{"n_layer": 10, "d_model": 704, "n_head": 11, "n_kv_head": 11, "head_dim": 64, "d_mlp": 2816, "vocab_size": 8192, "activation": "tanh_gelu", "norm": "layernorm", "norm_place": "pre", "norm_eps": 1e-06, "positions": "learned", "qk_norm": false, "attn_scale": 0.125, "bias": "all", "tie_embeddings": true, "parallel_block": false, "init": "trunc", "init_std_qkv": 0.0275, "init_std_o": 0.00615, "init_std_up": 0.0275, "init_std_down": 0.00615, "optimizer": "adamw", "lr": 0.000467, "beta1": 0.9, "beta2": 0.95, "weight_decay": 0.46, "lr_head": 0.00513, "grad_clip": 2.0, "warmup_steps": 403, "schedule": "wsd", "decay_fraction": 0.338, "decay_shape": "linear", "final_lr_fraction": 0.0, "batch_tokens": 131072, "seq_len": 1024, "doc_mask": true, "train_tokens": 900600000, "steps": 6872, "dataset": "wikipedia_en"}
MLP neurons of a small language model. Each row is named by its layer, matrix (up: input weights) and neuron, and shows model dimensions 16-271. Each number is 128 + 24 x the weight over its row's rms, rounded and kept within 0 to 255. Numbers have three digits each.
After each neuron's rows, "fires on" lists the tokens most often at its 100 highest values on Wikipedia text that the model never trained on.

L6.up510:135135113115108111141111099194150139124134121161149145152131113156137110152146153139150108082106155163134162127137110136117101139081125100087102140156157164157085174140130109092128150117112119139145148123150091157147117109117143158174174118145131148106142118158147130099130156119104119128117098157129121134170109086123138092117156068132147138137173129125127167139085128138087093146115117139137121148140111113095130128093139108141100134143099121084128121120119123131123123136118097162116101146114124135125086096128109145150094123111139139140135116087121170092137140118155123128127128108110124173152088118121114151091148147147168145113134104153142112178099129144152144141108126107165110113105143120085200105156133155136126107107101110099120128133095139131138114126162099
fires on: " (", " \"", "E", "0"

L6.up1134:089143134118154117147160163141146154116169196150124137114127139138118105159149131129117062125102162128155105092123117110108138102169110089116178148117170113158152120143139153178110160081109114132141129107116092072076143089117129131115149136130145128156111117132109145123162154186126152121134101103114164127124149121124116173126128102099113130098129087148109120051119142156159136103132132132155143141120111126185136117135114134140132138160136099100137141164141147076117131143141130125125093122143143098111128099160143137124140164122051094091137091142131124114108136182111141157140113114133117141154105172119150116142112113136166083129174124147158151094134145126132117134146152160147115093157118159161093137108127144123108174132146128159120135107161127135139128131100138
fires on: " (", " ", " known", " is", " a", "("

L6.up939:175125130073077126127124123131165126143146169092098088121106091107141145140118087139117135147108141142142160171096071146093129132115136123088137139137119171102103188151200112144141125100125091158134144139112168118154126101123119071145143117107110144103179150119117114118125116108111113100131125131138119159128119139156108102120129137130131110137121140114104186132090145142143147148092084183142116141105173092160111125112147094120124101136130102116154116132110096115129108138120120094159134136123087143143115136110186168144152111186155120086140079153132092121184177163143105102118114108186182108087103134114165152125141148116125101088110093140131154166108158127132160111151120153163115156094195106116147147145156128105140150091154161119077130127140104084101165150131115
fires on: ".", " Comm", "ced"

L6.up2006:133167105168082102145146157107097117130121112158138142114149086101090123142098128116122145150129089137139138145146145114100132108140120110114126156134163100137107130133172132113147106112082157120117127148117178104129131166135149085072119087147116102140105141111081134120103133144129089161127106146206144146133125086175125130161125117111125155114120149098138135096106146096148134127131066129152129179092124122124198154131162117126165072088112149132135144148135120122133172142131151086121135120153205152115106155150151143087146128132124115078114143139133149128107121163092108132141119124122166149110160130148124089098142139101139135118111137147149123128146131105129164086128107125114167140090117148138166159106164123106137145134155094093150093106168136121133086131139156
fires on: " has", " have", " had"

L6.up155:136072168097137127152122116101115148121133108144155174120140139122075048141145126122094111140117122126119128109068120125114143150100124134149150171099131122182083133109145168178121173110110144135135114085145109126123149102146127097146099115128106144130141083170127133108123137116108135120095140111138157114138108105087158173136112070159118142116113069140177092111070118165128090127120148135152121162103095111125128159105134095076139120143121112092143110110086156117112142126152112131117134084102099149151098135150134114117159126152143184129176117168124129093139118141132146102148092152135146126133130138090122146154120185116144129106142100168133174141161139165128129180148111127163153127135166115151131138080092158130077131124114166118078161107104117114135092095134148
fires on: " United", " one", " per", " ", "Per"

L6.up967:135126087076131191130113115131138147111120142109157168102143142114169082138145105137159109122096130114095151164132168124141155085130135117112133114118099107162130139092111139119131128118125104166124139121125168102082098159084109141115149130135127127105163136112130156168144138095111132135101158166154146125126125126125150134142114097159166119159146135134095147145171087176169130141162135134166121142144151153107145141116177118111155120099131138155176094116140145167150156155138124122124088201142131119140135135126104122110086097117102090122154138105115094153115107092134113094144123153131103124140158124128153097118124133142147165119128163110160093137111095122139115106135151108145156179164126116140109115127112116126149124148152125130095126124145092104090131102117147
fires on: "-", "O", " R", "ile", "get", "R"

L6.up1477:102157119108098133136118122111128132116171155131154094153149119155128138135108124167120108110125102135114109077123059121122159169125138117123100122121106126138100119168151128129141126147107157154197085093082121099108146087116132121103149091137084112175130115117152115132188164143170122116120132149129133134134148181139096102161151164148128146163168103117139097124105113162144158117140135138116116116130149141106144137061179165154119148139113083167133106106103111124166112114117139097126131150088146141161136104147160131091146128125133163134091109099118180095130108165103120146144093154137061142130130133127123161145162107170144129105109147095132143173064125102120091111096129141124141131138091126126156106129122132169157140142125134090109182140145092127138106130118125
fires on: " L", " B", " would", " is", " W", " was"

L6.up2354:142063111103147100146063140144121149123114143140144148100149119104125141172116118139116137116148130107126139124118100120108165131123079160133157150132170040145117158150104120101174115052083116162118198117143123116133169152119133122151104142099099104162089090116136143096112094153131110118110137151109152145137099135151100127130155121083080122137120158153146187146110108086141095068105157136154130121175093127125141109114139152108180124121121094130107131162091142063126150079143122145143127122141116148131140110114114160101110152125133147145130124156164149118148124141160126114128097130136110190126155125142144121132118121126145105164117107130148149108140150144127148133121152135157144133138122126145137126173134094133138129130170104142141122111140114143170129070097114
fires on: " as", " Votes", "As", " Apps", "as"

L6.up1679:089144153111146142138122155173145125132127103118113089120116187140177092113101104084165156080090106119123096104122146144161135099098107155098160155133096130145107124110166127142176101112097165114149091150109093109125114118128142140083122106140163174098150114198104159135120145090095149140121089105144136117142201110141121187113135137133127128134174142090109134130124133159140148153150096160143147131131157154131140180115145102138148097106122140110092127132073150134090147106163124137134168132136121131150124160120135150116099168125069139137129163130108109086143116157125117144121147127182129143090136116090133114186127136144099140126124098150147098146123134127093111148137174101140114172122139121164125148150127154110139180098127093129132145127137127172133101120150108
fires on: " had", " was", " he", " in", "ck"

L6.up481:148127164137131168113126098097122137095148119121159110121136125151107115111088088101091136114105133094137110085161110128135142160114135132112133130165107108102137135128112120089197109120103104135145136130146163115165136135103130118137113136088128138154110114075087137141102104134127126130105155163124136140130104135146135111116146089140115160132093092116145155107181151096107144110113154165169124127102152114139156180146132108124113139106107167118157133098139106113099103082082120154084146160095162109119119138126143131150112165132099108129106108094163126143147118158142122094113116147118093128122191122085131160144115101120129082103120105095131158099134158125099130130156121119136141156092101126170110140159141125166188146143165173109136113126115107102140146105119132
fires on: " first", "y", "h"

L6.up1116:162120167127109111131152117132136167167178118106094137159118100124146133124155172142119133119102119132111153125113160104138142100159074177132150138125158112105064138112123186141132112085101159128179106133113107131152137058150144121090160147179122116081160123135137120145111143151091141141110083150105114132129092136114124159134128104084114130082156120121095093113116092116120103136173139086133136157171128112155182136149127130117082099084129095104138146124086146115097150099122108129142108178128112121118095145113112142129116147137136137160124135131125084124135151117109127147160107097170095143119091152142139116152151143132122081134125102149114108129110140158159156145121092156168118115107156131112118140122164148166120163116145147105146112084151113136091110125091121
fires on: " |", " (", ","

L6.up656:150127120106129120116135136169142131145121140092123149147109133144103135128139137127106101102155113098124130096131144119131176126122159116127118137136166073097158113171090124106107138118115120139099139103122133100130148047106161151120121114113128120107116112081066121115132198128158112167120108133111137155150092125098126154146126091108093142182159121132160141117188119129118101116148144115121129155129131146142122118104152157120093113140131123097172136112116163129099135144106146159134116145153154067126134140141177105100132124114128158153104119184123190144117131132127131134159092139117143123115149154098129116160118131100163140114131108140105117104098147113136136099135148155131116083112088158135108160146108133105132106147137144091115144154108088136120111095112147
fires on: " (", "°", "′", "–", " |", " were"

L6.up2624:105118116128136071136102165116111159111108154136142129136082128117136113129140140144157108146104136080171136081068100103130150109078155153108140126131113129155162178123130147148128153137129169128178138128107153158141160099113120094128147152170128159087075094133128144106121090110096128124129137124133152118110119116071107150116104138068117134107155131054117125112082139122104149095131171169109105146146090137108119088110134122141125114185134091147118128107137112080104141139166122128172125103179087099117149140098147142109156135126111110113141045114164149139142127167092128137152075095142095124124186122119143124138108085121162104151143125171093124163118145136114141121117160125161108108095130077142093078124086118165133104113121113122123122124083134113131143111128108
fires on: "c", " g", " int", " conce", "st", " cle"

L6.up744:194141124118104117117125118112153148144122156113138089134100125154144176110101137163162095158131184103137099152118129141152148115151133122113101079120112124127132148125152130129124128147123091140183153154136141150128112096105152110169091132097117101142136113134135117123096158129141099155101137130154120160099090157123149142149144122157135127116128131114129140099142154130085121116149131138125126176143090131162170142147075107146105119110144166110153145187107085148103144115143132116112128121109095146151079118155115095106094121144114138122138084111119082125165126109109102159152163190143152116120164155103097147125124098117083102168119146119141116114116134162175085113113108111154105113080139103149093123159124109170137122127174156114123106126174096142155122108126137
fires on: " |", "st", "te", "ti", "|", " ="

L6.up2740:161166140095118140118109145112150143090160131126154128134150110128161101122158088138138070094108105117109129157075151136147136129143155134126092121129141138120131156133110130120136124127113136101180120130082090130142150144091126069119174077164121136163156109116104182126120168112148153160151139125113125131081080134124121136108139135092127130116121123087153144090093121132142117105107142103118097152124123156120154132104110114096105124112099115092139090124133105100127137101101106150157148126139103119098114148107162189078098120149139137186164110108123158122130091159129090107130129140115127175134113151113095136097134175204148136136104144129157123094116168137137106102110132185161130129142101130076104116176150120089130147117177111111115112087155170156144101108154104
fires on: " |", " ("

L6.up1995:138170115109163181136126155125163127120139171124136137164141129158140105128127166131128099136127075122110166125146121105114117140154089127116137152136104099140127137098106135128172102201161098130109120117108144152121119121113118168100136121092163127092138102118128133135141113147127140164113108130158095079107172127106155144168095099147114152163136132125146133124137092151075133128150116147133156158134145160124182131174141134132134099188108115145178129106086114163108124148121115135093128141104080146177091110127156134112106143140108124102127111083130149110124073133138127153125109128127082101086172166151128132166125137126117117126131149151098133109115164148122150093104114120127145131086153131129140135169135082176115102120090114085116095076124102111170148129121144
fires on: " in", " C", ".", " of", " c"

L6.up796:140112086126139118140116116102143139148128132116161091129113117098146103127109129185129108064100170134143169154115091129096146154109140130177159174107125163132102139123089111132143136156113134157138147122148177151088100129144101123157112087097110128152135139136153131124134171115097134075168132156177145096101089135109118143156148069114139120089136112127169124095126108130143137134117107126140166143146132112132096112149122132137122112159123165188153126107116168119189118156124147109173139089145122160128133118089116120072139128138148167149173160085117147136145114181120125142106102128102120164117098093136090155127157147130124165096099150093102129151125141125133125113101150131152123130114134113130180124136145120129089150101106172136122107132128097141158151127140106
fires on: " L", " c", " B", "l", "al", " Bal"

L6.up1447:131144125147127114172139157127136119132174171144129143110106130129140149120137091150160116124141170145125131096108156114150150125071183129119094127119161138117155119147157175111114148115093133137118160080149121107158116079130167132097098104123118151157183141084135110110115153099149121159092160130156140126092155124115107109118147118133111133093087117136107151139096129133130165067154112098114149206129159127128146148152078134115130092149105133169099142139159142145093131138128119131116116142149137124131111154128161154126109105109115103072110140167088119141163156149116153144102129177148107162144153152109139152155113132143152111159132111151123125099108173086107129107164138140119122155163135141151116121169165146120166169149163114152152136135112150136118117134131125
fires on: " have", " has", " be", " New", " had", "-"

L6.up2676:135154093163112112177117169122129093134142122186139108114101128123159119134116108125153102150140173088158084102134085118111131140123134115130124198124123127149121131137117077119137161142131101087136124130121137092105127130152138109123161122139109119159118100131078133099152157087140158108113108136117145131117105064090120126161123151111124169162128116110164110146139144153128158103094129074141151129150115164148152156145090117147145167114138120101102080146078163098159138126115158099129144121100167085138119127113091092120119106111078143118143127115147128088137120115152128135159097097119130140109145134142165113147120134090134114169127137071111131118105141143092079149139120102121108194099147115130107127131167128140108127137152159111120146161165153094117149177120119
fires on: " cl", " Sh", " St", " Sl"

L6.up754:148160087121136145154119209143130148116137137140114106143101104097112118081093123121150145117112150116168124103149108173143091157131118091094163103149097122110097136120138127113127152151130101155141114133115124083133131106109145119088124127135126125132137095143154123142151141071100135129126129141096142128160122126127121126123116124186139134169155093138176078134131108150131174109137113124149107142177072123173156138140147150160133112088161089147153156122089113161122125105110154108164133159152141118172137133097110103138095147145185076131164108108158148128121076127108136157141098126143128156098135146122175146152122125152098129135116149104114158152103136089148125099182109117158145128111088103100130113140127126082099162150125133134074129125105132086137132153094139
fires on: " at", " |", "\n", "th", " from"

L6.up1797:156107125121172157153065116117132131123122136161111183130107151163147148145155120113127114116118117114120157143147088122129085148130138139092161166119138119159164214138113120080142089107151108132113161111110123149139119124140116077110128123110117133123108115132094073136091145124110123129108125130100114145128089102137135110120128152121121146078139089131148133096107097128131066137135142168143107137174071143122128116143159155098129160127119107104147096178082134115096142141137087125101070120125117144168163158086125150113087100091117136151156141122136135110157161154138146142107085098082107196107140136179187128133131124126143098150117113168151104101111140110139140153137130112151138116149099096161124104125142085138123137124149104131100115093099156133116132102123172
fires on: " of", " in", " the", " first", " third"

L6.up2443:136128099101137135132110155129155126086114139105110111141191108132135157106105137174092118109089103121093161147112129108125151137121124118135131144116147102148109075078119094120098169148127169111166160133129135124106128142112110180166119115146124131132150173096144134106172110126120117111149124112077156120147130140112113128166163154107099113120191143118108119142143108150113070090150109114107134162143185117104113110106144127139108150112120122139111125117108166114166114136094183144106127110105116153096128154137095167162136142118076118177161135102168160169156095104150083114112127123150134127150064099134142133184148150126134134100107115113147146118126204118135110128151113131157160134116120130118145115129106108114119154174197106123132182152122105126139120098119153
fires on: "\n ", "ris", "s", " these", " |", "um"

L6.up1806:138101108144103097138147162112117125135109139171140094143165078128144101161139067133133147118102167084160149141119155145139128085151141161099101126149157127122132105097111129135142184122130134150186149112074091097144114133109143125108105088117093139171151114121136137074088134119122114126118113190123135139149103142129100164127133137142129187136137130119174125085146121166124134075119157130139137140167129082146144124138079165111200109126110122102080125125141114147107145109103106132120139110110148108172094124115151127145116108112096152082115110140130132130123092134137158131136149128121141122104161133093122125117093158173113142124122145136107112142137135127126153094107142168124119136146116125128145130086088110138063153148171130158099149112165123148148110156107128
fires on: " |", ".", " B"

L6.up650:132114144150136127109124088154093175102152154123108099111146148085118146091130117152141093166115127095136130117115132158111156090184167126136105100133102108140110149159117125109105161141152130127138149107075110163123124153130099123105175129152137098110132089126110122116100125155102116106139162111092099106116122108120093143112117097136158115111183170109110150122141119144135127093164098108110118107151163133152163134132098149126150133129095163139125142160153120100102180114140104116127119131122125102106115117101111107141090105137132175117141084139130096115168138170121104100167134166148119128109116119107147099142115109150150126156129109135101170159146103135106172087098168127145138142101090128124084107113129136132132135175135086110097126096133107177115125154154145
fires on: "-", ".", "|", " |", " ("

L6.up1874:137124129117148142167175130121114152105120136122154112141119138131177093131104090143124154154104136103128137133128115160159115128096076111130150129149116106141164136133106142152112115108155133160176162126092119094129133140119161133126122114103138137143105092085106136130089102158098124154124119206139120122167145152142101138121120130134149137081150118141130094088129136101155167088127152143134145130128172116097134137112166120096110108121096125101135110135114124141168177115135137135135183082113184133176134122095098092109125138123142122130133106117167149151107066123147157140158162114139152103077093130103154175080088099160114143144119144104187165121134132092116145129155145093131129110090097155177148150112133126134074106129128148150091069152109116096126125127108114
fires on: " the", "|", " D", "\n\n", " were", "-"

L6.up1209:127147137108091161133117158143183129163165141147153119116122123120133105105092117145173101141170149124129125145120129106115118097100125139119116134118123127151137102121101116150092147120127125123109166113140127108180121140113132118110134126111115093151108119140153130106099139116107125127154172100165137142134131182089146146159108096088147142132189106120146170082119153148142151133137097134141126133155127092162133118142168111062093104122142144120113129149143137092138108124134175158111108119132148093127086134088105098135196159149156129134145086131132130139109120106170110105166077134133114139149144112091092149104103129163143126098125090133149133106158129100139111132146092135173148106120136063114133092157120136165096114117097146118095128100103157132177136109104147
fires on: ".", "mo", " U", " W", "di", "ces"

L6.up505:128107101141150177119119067142157147106128150118161119124138137106169111093091149159168151148120123098121112125113109157148154108102156101132115123105094149122118160138166135165122133150131121142145103106104160126107115101133134103146108142128164129150103113116115146136056146124131133133116134129110114117118070131078143113156081116085113141093096154126187098107145120136070074077143131147111129120185105087119154116146162131124142118177145125098120101116081130104163156126163155168103058154114109135132074139089169106121160162104138144136124112084115124141167139129104162114118145102126110144125191137135145156098151147135137135107120137116135142110147162157117113165066081099127140137115153116133150092119162138132130144142108169185098095125144101105135115161177166
fires on: "g", "st", " down", " out", " g"

L6.up2088:155131157115155123126129141143130145128136189122137174102151113116116140103092114150116107122111160153151095115088118131151183125122124125120121164096125106135146141117099127154125150112140122129124108122125130128134144108122177132132153145150176112173085150103143136105124118086076137133121117108122108100152147141157145177146123127111121147148129099156141104155164119098127076126109134105118116150136145137114118128102149113159082108141142140144110119111097135125079117138111110142147118108150100132137086114118139110169113139145146127110148065093140134161128127149131152157152121129139125186163155129040135138149089123115096128162116144127091137102116135113107134132120143135149141078140080129148086101153141118156120119116122150109102128122112078153173136128123133
fires on: " |", ",", " ±", "r"

L6.up1022:153134092105121114105171149123099167087174142183115119163115074107106128106169134113144136117130143132105126144131155110175116106127110133128096145120107092123121205100109123123136136145118151104160105052096123117102150115106119153133149075129126125159109121077101134104115114115131100121114083155104143131127094119134110166105165126115151170105132126135130111112138119124133102141118141130108127164159109132091102101142136139161134089135151114140148111116145136155105141129153162120153123091116112138114104109115115134121153138160126159104124112108139157145131121132156126144126133133111111165106162169102109165122081160166196142108106121098137109133122105068117112143127111124162099135107101162162121151109099109142119140156146102108139150127099147141156156136149122
fires on: " the", " |", " ("

L6.up1424:164183108090121126100123118120140145098104127157113087127095114148143093117128146138098103138120122088140135106109143108127194100084142112077114092100120132123141133116124092121093138179101143127170146188114166114161088113114151134100126128171106096128144095153134153102159163103099157140137109145177116151118137113096097112161123145134111156137136094127117099143146091126182127137131120130114144143147140168118126187125121138143097111146122146167127125144097163130120146112102116104103136119132153151122137117134084144107089118091148112130128126130099101131156121119117100109175121163143096117111191112112145149126128131125146109159110116106159125144111135156104126097087068118161156105089114093134139079118144094162089141147119129133128165148137126096150161136104173
fires on: "=", "R", "r", " R", "st"

L6.up66:140110143111127174133125159121160148135090114148106155126130161165066106117117129143153143140130150130109176108132132095159104099093141152085109125055123161127129121155120135138147173139136143161123128115122140143185119143114141124153144158108106161143133078124109143140135163140132140155137127110147131127142123100171094090148125079148117133122176113141144119135148116168122134123126130133150115168148154090128108101123129142115098089133135132128135155143105177088100135113138071130117105088133127125164124093162122108085124111152119111117133094121154119126115106172117191090108119196127110134107128154122157125109094146136131087127147130113154101141152146117139125115110155123176151132089095117143145123129147145112076111110158113106138149122131133183152098087097099
fires on: "\n", "f", "c", " Pat"

L6.up309:145114155067150123116119077093130119138102158106117123110123089111157181107104152164127132120139127127116139099140108129119126118086141090085122145118179159164098141135089176130160143102106157100166161144108135143101117151108138127147132128143114117117101100139159100140111150143122138097124118138118110149089123151077132105105121124149143167152165100124155134127165138099162129152088117093155099116120133169142107161115120097131124153111130142099126084128086121163139132073143099133094137141107141123146120105152104121083122148150149073115138132081123109110106124156112123132119138177166107139148135086146137149139118199158086073172109138155154110100124135092142143147123104106139117121125088108090122133118107128135115156127130101106117178098172130105144111136126083
fires on: " and", ".", " before", " who", " but", ")"

L6.up1699:143131138089156164156129156065160162135133141168126105116150126142160103131128116136112114152181157138102140096153153102162141112158147142112139129092113135186091133181149143160142174122110159112125097089105128077106109116141139142112093110104119080119079087137132159066135127167149142124131176144125149107127107165104115123140120099142125161148113162085121111056097136145163144119135172127127139155122102108171157147141148131139123105148113111127132129105108104103083119123123145162103117139105133106211038096145133122098091125154131146140132112131139111109133097118148169124093094140167132121154114119132134118104103138137108133144124114135106124131142128103126121129150080140158129143072117111134115116117139141124129127129149114133146132108135139126149097140117119
fires on: ".", "W", "N"

L6.up2248:177111153143111115150113141116107129100138156126175139154129091094119094150135141126132105121120122090203115163096109094153116109164143103123111123122097123144134147120104169115112109131110105168152158133123092134146113102145135118167128124131126143108143109144152122119118102133118144112136116137136120125127122132112108146130154118142150150171113126123123160084124102122112145157108196156123136120114112092144141157143139150143140143110135124146124140165122117110155128166131146119111076101112110120145118086111098102101149147128091137130144131152141154146131122142117165201143128146123143125121129141108167181119113151147110064099089108132135129143111119096134070134116132132171103144090168079080118116134138146074083133114111124118074145142144104146105136107127094
fires on: ".", ":"

L6.up1876:139129119122136129077088139129126132100144158123112145151119166088128125091109130130116112147144096129102132131160109153125131181140139139145110110114048133140125141112144131101127172107126144147151136196150184154152127182077125121148098125145079109106127112136102153147146164146129111136131122116141138145110104094112138096151130105121180118112119098131163137129144125169119114142113181112158126132134093126079159136128175147133104080130153124096165128094109154128094127160107102150124141112080140115122133135138120157124105159117136119122118116098111130151084108160120124147136113175159104151153143133112135115139109156120136122090125167130136155155100130113126137133139113123176114117128145122153146110137165114127150140134120104121145122095176102133123127138089113
fires on: " No", "1", " 1", " no"

L6.up1975:146116174140100150139115151165134160127124114154142158143132134124102132093161122132111160143100127160162119109132152110104155144113136105141097142109097134182168120135129113126130113116173120113123136165105118110120145102115128149123099115145081141135095111125117108151116121077143145127152130116126116082115121164117123124130156108104116114094173084154109111132113121126085094113123189104164171138110125141146120131093152112123147126134145156120157102146138114131120136157105122147123138102087161109141147093151166118095122167165084130123098115132160137135129101129168120131157133157153125148143112116162115147063087123130126124090126074120173130114171134138080082173145125152138099112124091124136086151163145125144156131132100133147098106114151135102120107151144167
fires on: ",", "—", ":", "\n\n"

L6.up1701:159116109142158117132109119136174145092130140158125121109172130155109123140153135149127140167110159132129124111107107139107118144110143117133146166103118128138116159113133153123151089106151117158119138140117099100162159115137107081127098155156095146107111105127120109084133134129135159102167139144123105142103136134079121143085103142092101131127138112163116119101147170142158122137095127147150116123156109151152181119109148138172103138168147132142191118137104139115114132141108101134113089165103119132165189133113133135155061119144070145088124118119136160111126145127159151150177089119108112130094115155104144143114102119149131109151106092131160140120086142102116096178124130129139047099133113120150137077154141095131149132169153158115089156109153110116125139096097142
fires on: " to", " To", "|", " From", " At", "ates"

L6.up924:150128134125180066126140104110131142139119103170118149107169117146112112181128091138110102125116172095134126133165139091147130109168138122138166171134169121151077098129074118127142152139112090125132131110142132103129139115147101148070133138116155114126115139112131131097123173127156122123125123137120114108179122099125104134152115100140168153123099128125127118126130141131137175107080155106133111125132112145111120132118110153145113125103145155117137095158149177087091146124130130127183191149147117098115119133136151150123134149160078157098166090103153134109121117121092115132169096097116121127184091130137137128145125109091149122119171181123164142156108151130144122084135154147136081115108128107151155117146130150146144121157108132075071148146151114130091151133107131
fires on: " a", " (", " Hindu", "ali", "e", " their"

L6.up114:115102107157100134158133177127133130116147130136124077134153126126124082120178124101128116111124128124111149154115134122138127194149128094179135172131145103133115175123131104113154150146099116094111124101123098135113098132153145147063129142128112129137110158118121122124117166123142088121104124132148159102124093127116142148137114129134114128123171096131137086115084150121113109152141128127147175095117135129085146160141122139122165149106107127120108128172130085138121126156064155136072143136110127122146154128099096135160145130104169119061156127165158173155097153162112147159158119101093125135115133122129150138112126088151107113131147110134134120149115153153128112106109125152117107146154148166144135160097138117100124142112126151126149112115135143142123100135145136
fires on: "'", " in", " their", " uns", "ns", "n"

L6.up1840:163118135136154121163105109140131161161087162119147135120138099108122158145083138125135149071127157129142114172080121116106103111187178127148101167100107096094123144075149125166127088108115090122189138109133110110103130131118137158132123151110120120124102131158140146111129123157112145144138147135132125087100129147125066140156137114123159180098136132112169154112145176116084117116108113141098106141102162094143102138141134140127145125139135139102099130184122091098126108112092118155157085122162130115154113162084120108073130121123135177108132112128129128123124107103130141105131114118126131134152110145103140146103154128159123139123120148141124129135115189128137115154087151102154071185126124087129144132099123137108109172111139122107114082147139137164137135071110125
fires on: ".", "\n", "|", " his"

L6.up420:175147089118129109087135117096147126119147118119130156187135116090154142114143109169102109164140122104172160117118151118124120143160077121168100144107135082097123112084080160115131117115099078135112185104119107141118127116137104134157136126104130125105147156130134147125087138085067132162159133155103121119147125139129154130171110127154122156159154102134122154099117159102110112090140174149140107134085161127150200135130121147150139108100128138149129122136177103154161121107148129132169098113109183091152147138091123135151150094155109119154103128144127093147091057107128173122134103115100144149145128129095131173149092138129110157117110147136152164172125110143130150117128094132124122122109150125121167139160060141124137118142159112104128126120103102113122184095132125
fires on: ":", " are", " is", " include", " (", "="

L6.up2084:130129139106133215099099166140142125147131130145120099142184121043105074122134134157139105140164142124129104103144102153130126181118144156094125146138091084142099146133113084170144112107087114117172116117130124107167107151131145132141127158085098122145129133136099102145170132095169136144087144117147150139139078112142165153152128100125113141127117151156144130082140133109075172104155096106186119177134139080158140123135130127136117087093111107140148136114133147140116111158109123149148157139122124126121112134138111119117192193143078156134169079106120163131133106132108137106130100118109144143157131198142134168080124146110163101131134130104127114133140140118128084134110079127140116130097155120146141129103148136125128118160126142070080093142122125124118108163155126
fires on: " V", "g", "h", " sh", "ath", " as"

L6.up667:128086111128108180138081147141123115144120154130153171141125108147119130133168142105136124155111134120168114103166152113118154146126105123112089121160151079148133141121146101154092139132118134093130127149111115138182147106081122153122135142116112131131149101145118108119114123098150110088122119155157111143120153141107094194127144150116155159097149158132131116140121110138190123148121131163140104151134127076095125121088128148100130141102165107100109111171113128119135153135108155139070105182121116125146155109133134122088120097161127185123153126102166143125165153113128129123185147087124101152115121147154164111149133114143106093113109116141101130083099153137112084101150101125131086115146174103171106094129118053106127126126143141104112139101135086094146092147136108
fires on: ".", ",", "|", "\n", "\n\n", "-"

L6.up593:187144107137162162159112149093162181120116134141167159083138132106143088105087161131150137096158140123085118112112120127134190120129125106119170094097110127129117172110146128162138114134120115091145121129120117143129142156083111118131115091100144133122121125128097172122076124128134094176136096125145141144119153133096115158148090107112145106130133148100141133092141131166135091108169117103139151155153145119131101140163119127049109136154156140153131140082085153110145137102124144160168108079152115160104096129122117126114110112166150144148126147043153123177183093152144146129129122121136155151127190122137090146150133190130155095157102152138124138115129131099119148157105130110146129103122138125167126079149149153131125195098161093125108113141086109118167133123124128
fires on: " the", " (", "19", " Jul", " Cur", " ±"

L6.up614:175114116133088115117087108148126109140132121150151141142107125126106110128161131157130121088157129113171128112160075109086121125125110131136158102126118124132141167147093140122134156139131155129108144151157115095122139097132121150118127155130150131165106118125146105122135124108130141092131072130144115124143138133108137122130160122094149115108170138145156107143172143129140116122132085101129177125151116109138125078144103085160108143158131148084112133146071132144133045129148144067139098095140097152095149114110119137137110123123131139147182097148148145090156117110120121177140098129112140099069112106136163151135090130129157171157113104128089154160136125071139124121140166105132151145129156160119166080118101130141103119111132111169075116127136108127091109114120131
fires on: " (", "ll", "iller"

L6.up625:153102105116094142150118149092114170075152109151146106110153124172119110089113146155182093132146105102138154140145131156106144135146111096122096149102152107104104138121127106130112140074119141156115132156119110164092143145122142154110142103128134143085150172084087130130114133125111130127079136140129121145127155133129114139154129157065144181121134164133114139113101113125112104108122098102129123097096114105135156151117138144140132123133125146112132104149160112155118142144073125112093114086148115156126120146150142173137079134165150149151107130076146084129160117156125165112160173195112122150108126136134172133106097181133104086152118099147117114107126104161158119094118143182124117121128104100109138105132140102134120142124149110121112146152125122126114108094115145
fires on: " |", "|", " over"

L6.up1847:170118156122121135162111119106168107131132090118086157119143098122162085119131112131124094172115140122161131158140108152160080115144124114145090160136168133148096144105145113118148147156113154127165169111184113088162117134143139105097106099123116160117154094121124156134117149122084149141105121193131141200154099149104109117142142113092132130109118156161137138125096148134130135156120137164112122127134138105138132110105113138075096127113127083136132178164106131132101162139102124114156139132136144143116086110107148161105147162097145099091166149109127148143134105160145132126099158145122119145089126159133189135116154096151100109144118081128145118112098127147100167098158102092153111111140134097155109116108108114145107116112114135138149129085137121087114130142085141
fires on: " |", ".", "|", ":", "\n\n", " –"